config = dict(
    n_layer=25,
    d_model=256,
    n_head=4,
    n_kv_head=4,
    head_dim=64,
    d_mlp=1024,
    vocab_size=772,
    activation='relu',
    norm='layernorm',
    norm_place='pre',
    norm_eps=1e-06,
    positions='learned',
    qk_norm=False,
    attn_scale=0.125,
    bias='all',
    tie_embeddings=False,
    parallel_block=True,
    init='trunc',
    init_std_qkv=0.0312,
    init_std_o=0.00441,
    init_std_up=0.0312,
    init_std_down=0.00441,
    optimizer='cautious_adamw',
    lr=0.0011,
    beta1=0.9,
    beta2=0.99,
    weight_decay=0.27,
    lr_head=0.00471,
    grad_clip=0.5,
    warmup_steps=241,
    schedule='wsd',
    decay_fraction=0.766,
    decay_shape='linear',
    final_lr_fraction=0.02,
    batch_tokens=131072,
    seq_len=512,
    doc_mask=False,
    z_loss=1e-05,
    train_tokens=843500000,
    steps=6436,
    dataset='wikipedia_en',
)
MLP neurons of a small language model. Each row is named by its layer, matrix (down: output weights) and neuron, and shows model dimensions 0-255. Each number is 500 + 25 x the weight over its row's rms, rounded and kept within 0 to 999. Numbers have three digits each.
After each neuron's rows, "fires before" lists the tokens most often just after its 100 highest values on Wikipedia text that the model never trained on.

L8.down955:545478507501506515461522495510473514483511505515508483470503459480478528523467494511451480485474512481481513504507503540507479533541497513528514517486498501511471461506508469471553499483507500520511462498511494507534543500476469519473517452475488501491497523512483487518543514508518482524547529521501461494518497465472528495517486518504560500524517553500497511508475458514507512511508515547549506485530459505494456535490480458496483522522473463529524496498495486526460501508474535516521460554532497511545475466522467519481469468493463506553484437524502507509473519528488503483532474500483465513499442560549478562512462481532509493533493535521493508548493465516518526503515500498518497536501466522459481508490496520486497486482510525452477518477483499506496514490435480
fires before: " ", "ly", "an", "ary"

L11.down158:519493494450544513475512499529511526493519475522485524523490455559520497488508476526502508511539446523532469524480504508487490521491469514517498519498482520501485486530515491503517460473494500479525476513516524514518479526475470514498498503506486508490485455543557511479471468556489511557491457493499527506517497497478462467488531442507498502504542555503497487496537467491472446508508478498494484467491482479462541502476513472501533490498518490457516504519500509499505515485452482485534561489520489474516527500533471471482530496491478520478498460484518458517491473493508511488471526502484524482432492472477486538531472524535455502536517479491482530484489520458516486482503529505506526578515524470498540546488508478485542485470494509509530512533487549542478482484466521
fires before: " ", "ions"

L18.down1006:465516505484515511511497568495492533463503465513514530487515452515476472503491520543467531517519483512503495499515516534540494532517499539517503517507475506472517504523514513514496451517473458474475461498505470501509474478491432474486517526492542529507508467489463521504489454504508503483485501531459475485492520487511476540505538496488494506451494510505518529530550514463495476495470527531503482486475448528495503508498515488494480468453470487485488514469504508476452513500463552513474456486569449479515517445509497495506523514528499537524510506501506462523482479507547533485513451509460497528476491520469504504548522459499457484512494494505451526540542495506519492487488489502488542490532554495515501512525508550459466486501522514519545531475521526513500513506519490
fires before: " ", "|---|---"

L12.down473:448480530521488440530586509544513463469487501436537480488486501477546518524543502524490459451518518461464469497467520496498472484488495528491482519511507497454500488488508503497501515514462482493494524510550523477511527508545547514491521536490496488498480479532496490537525512532490478448495490523497471516514486520485514486502498498543467539456518527539503484502455496504503519470508497500528486556530466529508547489515499481509506487536519497512461504510468513541494457509519448532518474547534501529492489494489519522437477519504469491486478535503511457480496482481499495507515448537472485505526526509460452513510491491488501509497491448527472490493510514471515487469512492504515502489517496478464489528531472482505511507499512533511505511462505538450519493533515514
fires before: "al", "ic", "et", "ical", "em"

L8.down349:494479475506502478492529466483509492492477491510544525517479502501504494514510505519486492488502535515512511487476515562443463531548496498514506517527508519501493467484492514456549469475502483507490463450543503483498528507451494520485501481479497534490513522492498481572502530450543513490536514491482468489537529469493496492506477525522534513557491526508478543492487460488502478500480531517518493505524466451516481511525510499515517491524514480523547503492498468503484501514446487490502542525549508504570504459504526525496447501493449571538457464530508475512486535489468493487547455531469494488482447508495457547497497494534502470515489462532501502533499512518493541494515496534480490522504504493500483487494499501535507499511493530470495500471513464512502473486438510
fires before: " ", "20", "ary", "ly"

L12.down369:510535457522483490472471490493481500468436508494488540521523490482518533526452491510478504485505531451485484516503477526567496530463467508468512476499489492551526520516524510514530534499488464503479463559486506536469498531526494495506470471506480487485498532530488526524497509515513522491479565474526500536495496492522515482461477490476507482506506514460535521461514491548533518466429501502505517512466524533521495535568493512504484461513492490523522497452502494532501524473488532477529497541457467506526511523466485529555437486533454509482491523526476503465512470500488471504468515508482483470492518502533455493518503518486517509502508527545499445534490491506497524504491532508528494519515472504554508463499495506498489463508498504467483495498495486510478510483476461
fires before: "b", " |", "y", "a", "om", "r"

L21.down829:496540474556527471478508488490519522533507544489516479504514476491495525484521509513527518537473508488518483488511438496493506532500508495488478523493508532436509519481535466479496518487549489511508493546562484467547492470511493445468450501500499499453467510534542480464454473533488467529495473528508508508511490453499488498486500507495477494528514493477525496461473512487547514510477484462540490496469550488503494484501486444497508530505490534465493523484527495481515493472448443476491502468503484500534509505462451514463490525492514500491516485513489498479538530485491511522512477497511526478520533484529482505453529485514533477506516546515480524456486521525538478525525483488507504498531523466533474487485466511544517521476528503507494459512491558535524540465515507
fires before: " to", ",", " (", " and", " in", " for"

L8.down216:552498478495498490496544497506488493497501535508464514448502516477483475528474503487476493500442527491438455496485529583516483505531503488506529532439485512486453485477514489525545511496529489531525439519539495518502544513531500520502523458463494550483506511491495486481521543480518460518554488510504494506495478477503495492468507502478547474497499534524469530494459491460480517487548487503507500472519494532468496519508520437478506551489469446493485509488511531520470500499500504493519467507507493528558519472486507520479487508502466495511531521502513515512484524509502485504493500512503479462483460525553531510528436486481500515502531496533498534537487501502487457476492495509500520520484449538468513509492489488512491481516509500482488486487523547441479518465481498
fires before: " ", "ed", "ing", "ic", "ican"

L11.down195:512555496489508472547538529478536486466482461492469498515555523498469500481512517492543502461495537469499497490542485562518482534532517514509506478513513474509471572508538493451487527511499519468495510478467485478507515472507463495474486504519490473545506518497493556446511495499527507533497489491459516498495512474514504502491459487505495508498466474533485477514537489486471518466480466507515510458493466515454525523514465487539514487465547542475521476507509479453515465476481499487476484486546536487492445489460492542480518458527476520514471498477517451505508539468500540504538524491499490485504479492526503524474517500516522477460510532498495506516490549499534469515503510504524508516496479524524495507494497544484530501511499506569473471495502523485464486491512451
fires before: "7", "2", "9", "5", "h"

L8.down52:501501506478494492452543493476511496455497497502558522492535466484516500477495499482502481525490500476481508506504480524523484485560510492547556514500539514547518532504504529497494519513498545488508491490525476495527509479496490514510508467501481539537513462456525493503505522488545444516518519503517460488518505468508468473479521537448544455496492505482530489471461505514529522498494533484497503545537485494484463526524443476525474492496470480516525511496528499490474490471505497523498512464476493479498530433542466457548479500458460499489470478478514531499547533564517511507513478490488499511476513476499541489507480495496503540491497507453495516453510472506496497494475514509503516562463506512484523510479502512438467473525508510458505557530514520463499482519473512
fires before: "ue", "ing", "ers", " in", "ed", "o"

L11.down1010:550494490522533500519524494486521494481507501456496526516515520544474524498501480493551515496502490516508518524536527517493563534483538515491511492521469515497480443496497489524535520486504533540505486445479472495527431571579459495512516485519496525496499502507493475503503445455480523497479477448486443509487513517473498431510498490468454533492475488515485474481521510453471482538507496478503494471464504456517526463523522483463524490507517476511496499515491516512530513495485466496505500497510516455545488467519473497465523523503546477480495502508462477498498506450497500490477508517501524530484512513515544444502503502495506516513487468533495498495477494461525508491521507510550473529492469497504465521507498496519510464483508495518535472539494518512533501477532556
fires before: " ", ";", "2"

L21.down199:516532505528472490502498504527504518508492514505543488520508477463505455545506490514518515456473493538541512512493480466521476488496509546500469468529495520535490466552525483540520480484468460477506483517551502516500529481469484478493465458494501480520501459497542514513492541495478476459525469523477512483468499545511486503479492513511509514490488509513494501495478529525505534497505484505492484487501528495513503480525521481544483472501438496479501510457523478557513504487531472491498489483509531489513518522507530443493497514503475509484465503519503489466495506527516535511531443514497510502513457477506491502495506487473463567481494545523444493455486536495474435534509499476495520484551507542514494472518532517531467493458570497467546497539465482512469549469506512
fires before: ",", ".", ".\n\n", " and", " to"

L19.down414:495498523474462480493491499509517523501484504516522494518510494507503514507505471496499524541517479480551438508506549496517526465510519511510512514516469503515481493518495481521497487538492499518471529490491489516529470500457512507525478535575556494487503490499499506519488515463500489531486500484497504525503465460506477499447494525513478504513491470565535489504516505527505465472494521582504558498505486495541443491506447486523480508575489549477495500513511511507493462550476475524467498489513469536463425499482508498480503500462454486487509504483488470453475492472485502503501499535458486476536525476500504535558461490490476519491478466484487505497530504527444539518523485526470523486519476498508482488517459488477494476500477479537504496510489493533548523513524475
fires before: "e", "i", "ent", "am", "as", "pp"

L8.down608:429517515515486484471499495494516492511519536482500476508512498511482525497512500510470578552539493482518476469522523490473488522502503532536512499500512519538511457542488513422477484463471519522505482469541534582501536468507498494483501497518508514451498539486430477489482521496528489498502531494490516468530518502478485467525514513471509487560486516478469481539523454500516440495526487489501510510458468512500468508518519528530464458516511491479509490472499512482498537516519521519512493500460475518516515526535489485510525509463513469489516460481504469491477484475463491509521492495445473502471467463504486514476522519501504494464484476533502476494505560498526511518496495484490508528457504532496506481544503517490519475478455499484556508493493543520524471500486488
fires before: ";", " L", " D", " W", " A"

L8.down912:490463479484480469488571526510488481524510502469495500482479498464517507502501516444492518526483517504514528508542482536526469496469538514560495497534494480495477489495502517508539517487487469484522463502549506501526506482478512501501484442486510516505505534484499510508499474516512504512530475514527522483525514471503489470506469510474509460508503505508499496528506489449486476536531498491488501445485454502491511510474537491537533554528468477518505517504495526573481475484550500504532505502486473538554561508497492496501471436451458516490506486462495519503440507516486499496496510569547490488512495538494520494472492452454486490527494476486520508479480515528504487509474541527480511551444480520508508521515501477496500471505525514495449526483524450503459520513501505
fires before: " ", "a", "ed", "on", " in", " |"

L11.down656:555459495568479513460520512517489492514512521498478471463477471535490488532528503518494488472503518485529515516496497501475508488505513488499568515498509501529507484528504505441489503489510503477510502492517506499479536513524494535502526492475499511510494525525504497482508511483512473481452489479478535507464492492482519480492478535484542511473489537487446510496456448530504554484529531490485488496558481528502508503470478518503562544509466468519507507520476483480504494513487547492502509490476533513498424496524500539452457485486506473502529498448496516524544466537526493517477502528524459443464532525464500472508476519493513505523549480520494514534467496512518486453488521513465497506471496494466501502480509479481475517520493519427464494496507560521533475512499468
fires before: " ", "m", "an", "il", "am"

L18.down858:480491481482521506507514492473486484498525489499526488511524548520517487500521500515470497507496470458525585502483536476492497485500470510515510522479533473504458508510529506486498481514478510490506432492462550511505523541498534526505541501519546491513448500531494524511514515461507473494455495535494510478481480528513499493475501498502478507549503504477539456492527446508521475498517487500485552516447497517491474513481483521508474497534516514477562535475536535498494558509497485513473480517497473513541477502490467496518510451513469514506516468483500445487461486478513473503459470518496542473507525481472468511550502515524503489465521450505477449506502503477467533509534476475499522473511525457519449510506516535477487499484557522536508467463514515525510529475491519
fires before: "an", "a", "pt", "i", "ough", "am"

L19.down118:459534464476487464489536525500500464507508512477507506473506521501489515464474470494497461527485503488493512516517478510517524488526508461444523541516529503510452484501458488513540491493441502487541485542474511466478505496489554503496511491476484512503441505464483488477463504490517502515560526508510511525522538510450534479502483510496509502542499495562523488519529496501483509553516517481531506531542471506479495465520473494564454519457494481483511552509519512533465504484455505482524483532485471469498497528530522543495494550499474535502476491465480522486513496520473517492555519523498476467558506486466511533499491484498514515517490491517534493498509500494489512486504478479450501545480478540463502486475478499537511506492499535519503513460480503561488460492487534
fires before: " |", "es", " |\n", "a", "th"

L8.down183:512499473551506493439523490491486499503469486553483531543539497537474481486490503495533492495456510469463499493500532533515513480530486511480513504504507499505472502527517511510515501449497512487504478488534476516547527488502464530496523507508495478508503498507511492469510549527520467521512509515516491529490510499443507493497505525503577509514498481487482496548539476500495506538516521456485508477554476531463460517506490472521529463528500501487480503448476447547459527496467494497550456526500481476540535525503499490509519460463479473555497473502467488516470491537499518497536510503494525509489441494488501495498497485476477445465505477509504510537524527479523505540488506531525504482584507512512517426480487502485491484496494506458500530541517505489509471512488482
fires before: "ary", "ly", " ", "th"

L8.down649:536461482481513494546479513527546486513500518514518526488500525466489492487484510441445472472504482490442485480504478504481486489504536510531523554516523516523470492494539518497450509548509504465458498482503532545509484526496537531475501474451511517517530509502491491487527489541522449484513501511476506528528491484515534527512529519465553473504484526496495496479510429469480472501494493515505472456496528549507492518470509508517497539525525543444517500501491499489508538468481534528475523473483515492493506530526520498448482492459465530476476498532507526485460478538519523501485477541510442504516460482538533495470471515500539532509451492497523479480477496510510470506497499475462534501459482553475513520492501483510503512493485492503481520488507550487520502513477496
fires before: "ent", "ing", "v", "ed", ":"

L11.down241:530506510505462508503486487501520500505512509512508487507505480523507527538486532470520526536455486506474460481452473491492512505517510549490498524491525518492451475475503472452521511465459538527547518492495509487487500482510486475495487469540515521482536496477504529481479523499507506515508535508438498470556484496525479500527521518488483528547491527510462495490524502510517456477570529471534525488460522497464503476494474461473474526481529521464493466501505496504513531532525486508534549469518524507484515512452456512487507558491506483541534507484505460506496494463486502508499453475489526426488505493525513546450471508501476543498465496493468479486492486491473465500536459445506534485484485530548512495500488481521479473513489491540537534515517515514500546485493514
fires before: " A", " H", " L", "ich", " D", "e"

L8.down335:467488496476471481470515531501498474494500505455481487470514521483492509471490508502535480459538511482500513499504489492479467502478522527557492523478503501511453501519511496526532486563520497482483458484480494528512528495522538538471488498478479465514474538492501488495534504531543470498461494547517506546509525478425510552520535492483496501531441506502469507550490495497508525511486540511506529531533475493483476517498442484502508501487527488465477515473523492516521497534504509542529504530492508500511484472475483542459462471499484532469533496506540526491504458543536518513515468509556499458514482465479532485467504492571497525501488514461499513515505508500459492469508485547495513462499467503514492493431489462500462493490503537528480491496480518483473525526524486
fires before: "ent", "ul", "et", "le", "em"